python train.py --init_std_qkv=0.0312 --init_std_o=0.00698 --init_out_by_depth=true --max_grad_norm=1.0 --train_tokens=372100000
MLP neurons of a small language model. Each row is named by its layer, matrix (up: input weights) and neuron, and shows model dimensions 0-255. Each number is 500 + 50 x the weight over its row's rms, rounded and kept within 0 to 999. Numbers have three digits each.
After each neuron's rows, "fires on" lists the tokens most often at its 100 highest values on Wikipedia text that the model never trained on.

L5.up276:504491609520486484476468543540471438484454536510514463485521434494478522516562532410559454462459531430564500493401533600535501493494441423489495595636491654497492429490502501427536583468525372478466474551551494495497552471573546459489557559417514484558652477490458573494454491456467470534484507505410512541601490499462402527555413504508366479532527543483482412509502525462620487513572420449569503568446496514520509509596439532523476511502443493471569445534509513541396527454417524505510612453520593463554572481497494474567433462536545473483532522514510539535501535483551521595453483585501501453487470512449533487441502375497502498560380439430473514469502473484497533386551510500513469438437468456440536529496444598520479564473513514535493435515482565481539595474537527
fires on: "y", "il", "in", "is"

L5.up487:454482489519448528536442579479478470519478438468492530449500464515519527539465443467490550425508510489558497568530462529427488528554400487527521568411518570509459505434631506552521479576501550508497483480461468513510492455458518507522561363526446469547472471576578595500525476430515540472517452537508478484494514601482421484516382434455513483515529530453581502457477472485452471502448463488550519437481414433438437418562606533511519483554560509466508491548539422513465448495446582540480464549523420393400488474493521469506442507456652542516395445525531588548497476534493507457371544548490526517519402481630627467482504456514556527436431543542490555574602580506481469544506584464495533433525518482574565546414515453527577530458538587431509487415583513497493430508459449
fires on: ",", " and", " of", " or", " but", " while"

L5.up61:558528470480543536584506390385450440477483425509416592505550487496490465525539520445520403528627476497494528494525450530564440474412441468505509475487471521475460492431585608410617556499452612552500468514545539523513544498514416386519472495528438494525485552527464468537513564476528434451463456486453506495520511570493418429622506515477442412542479467467559497528474484552505546528555466499466438521472477514486557450634588390445523476464458479494485570637526517481428567481547452518472515504523484451486478370490495485538574488553512510502580513441494533476573457374516509448538535506487427563389545506457509526451459507481499482585541574485473555501487522586601462565489549447513535538505547494444544458520557523441456456527505500466576377502479532564488497533587441
fires on: "-", " of", "ra", "gra", "s", "ect"

L7.up941:553582499608573441536359481454556525439522391484551437461469456541522541505485536535447441419580532480551489529439497525573563553491491538527467559524416439483574526563468495540522475559502494493443466507525459490570449521519500481458463493514455514549489526542468527542553506495614516446551450467643416501510407507488544482476484411483535531496551604481510473533540548517524485476536536398513536407484444518420449475369436350520465555517517390540464516454430541474464368518457481474548484550505562550529524444536508565491474555511463504502458575561490452526488439522551473437561528419557554459503471498409464465495485574556480596488548458381456547472546471455450488511514500480457453532508545481445506533627506409501559569493443504519495461512506569539581580557582537
fires on: ".", "\n", "s", ",", "1"

L7.up567:512547548504506537592496476556517499510521436538538562444517471599576512575461501438434456579472473385613482487576480502520509526452426451488479522485396516458553431482528476452455518442523573481529503468471501533529466516503475541502477443463481544479484541425453519554562462478549521439465491478511593517414463644535452573528471412516435578493513541534469463422563432581486526498484520406484485569440474527442542545564455459542458573475566443566454472598615567482467454551466488530403439557472467483448530513533526529545430456548470519568539430598484516510470563466510536593421517543589598466458477523496500435504582480488485640555532431507469488532526512485555480502551554449378438416487527442383506536507469451529474488495552473499379423453567488494461473516570548
fires on: " a", ",", "op"

L4.up82:509512450517459555516476405466527509570565484481503484471537447485549534463513438585612579520531380526521492435397503495509446479557444490514439500541572557447431540488516518490462541522422497555500534491403357523546491525573513454455563516448484455428518464418505612476441503391575506573460464502508478472465554507541416416514418471449500517535603473426562509521572505489457446467459487546446552570414511511502445488532577473410524462463469448500524562519550557547418552425513526521447523612491436575451574486553594561568674544533465573565536524551492499470463535438450497456493479526562523540480510528532558507610467467467527577503519545495468477433437468478479522545460468508477565497520579453519507495509468478424511464462401494501525470492451620492466599503419468
fires on: "-", " the", " a", ":", " of", " death"

L7.up618:508558499477546454551468521488557528488506451444475460545558513440455476582562482431424550451480475463490402399527528483471523485452433426499435412500529585479477475557480500651572521556560493462476571499448491474477442447611449455475516483484497514575499585503460492528598486519440514533489605487477426558563493545575493418553481450510445592479435615497492484431383443527433422413480415465544493466493402491517502495501474545525471482519497466487547588588543510484561477521531471508390524557525582527497489490500483473419496480509554486478404512563482571502526526473506516421335502551470499549585454491474557528452468511499476604549502586496542439453533501446566523502558527523419535483429529508557492581456406535530512522537487528454524466463645518462465584554581459
fires on: " (", " the", " became", ",", " at", " as"

L5.up629:441457457592493473473464477491581519455591523512560478522441483489503555526544414559565475464529446493504463474531466628505449502420457521547454396580442549507519524446460492386517502550486485445573451444461493431513462489483478455585605507516474461578470451497513542503501519484488531490567542379472533537558520477460427613496541489452540471515496489466472480463359485512650505479525494509551603499365489497513599451492569547436548549527486531518420556572532414510437451474519542487543436571529437491585540586598500460454547555590418512523442552588564515469575448493518538463558450388510569530496521536481489513522469544517468545446455541478452443413555567449506460448489559525484491461499541492550429500520572491479420580481419478484475472516620515448485495503515423
fires on: " the", "\n", ":", " that"

L4.up958:486479463481524520606486561564454526493509477574507383450453491455402457558535556418485566464562485520564576491588527484504453455527437548494582550491451468415467507465498577506543508518505522380564527501421530543564481482482520482445438483499422468454505490526594528524505561449466573533567524488522399621497517526446483504533523528530508460453545505479371575488607557512480502535471526484422558481505515534502393493469506487441550521540525470485591452517489449519507471519415450504522451507493394486513599591488567474563551476538528537502479499542519519413502511536471533411458574485481585578420480488501496477532505470405467528504467452361402489419371576484472626566504555543583521391533489519471529496583551491497500553421468501446478462444436477409480435534460536
fires on: "o", "i", "ia", "tempo", " for", "if"

L7.up917:457474488493458425476535453542489485441553481459451518525557522507561513546526531518506515468573431505449431530445438517452531570527474483475413440462516432600496532429504500518467493505445466476478538482524483508548468532593537502510444549571591581578522479565440529569454514468502492482496422539498457456491397435481478481421397452482465481458555451489498469517477558504623508455486508425484552458481498491572509525401523555532526364504477497539428538530559428494568577545500518521507457466612548344456455465512529560453384504485564552562414591476529505433479529536539486497615519410575514532372471471479509386581518592472545540440507524573481541467543529485509477502526509531421546495553477505605365496584552441443523525481542493535513625527518449464566544447504465
fires on: " re", " back", " Al", "-", " followed"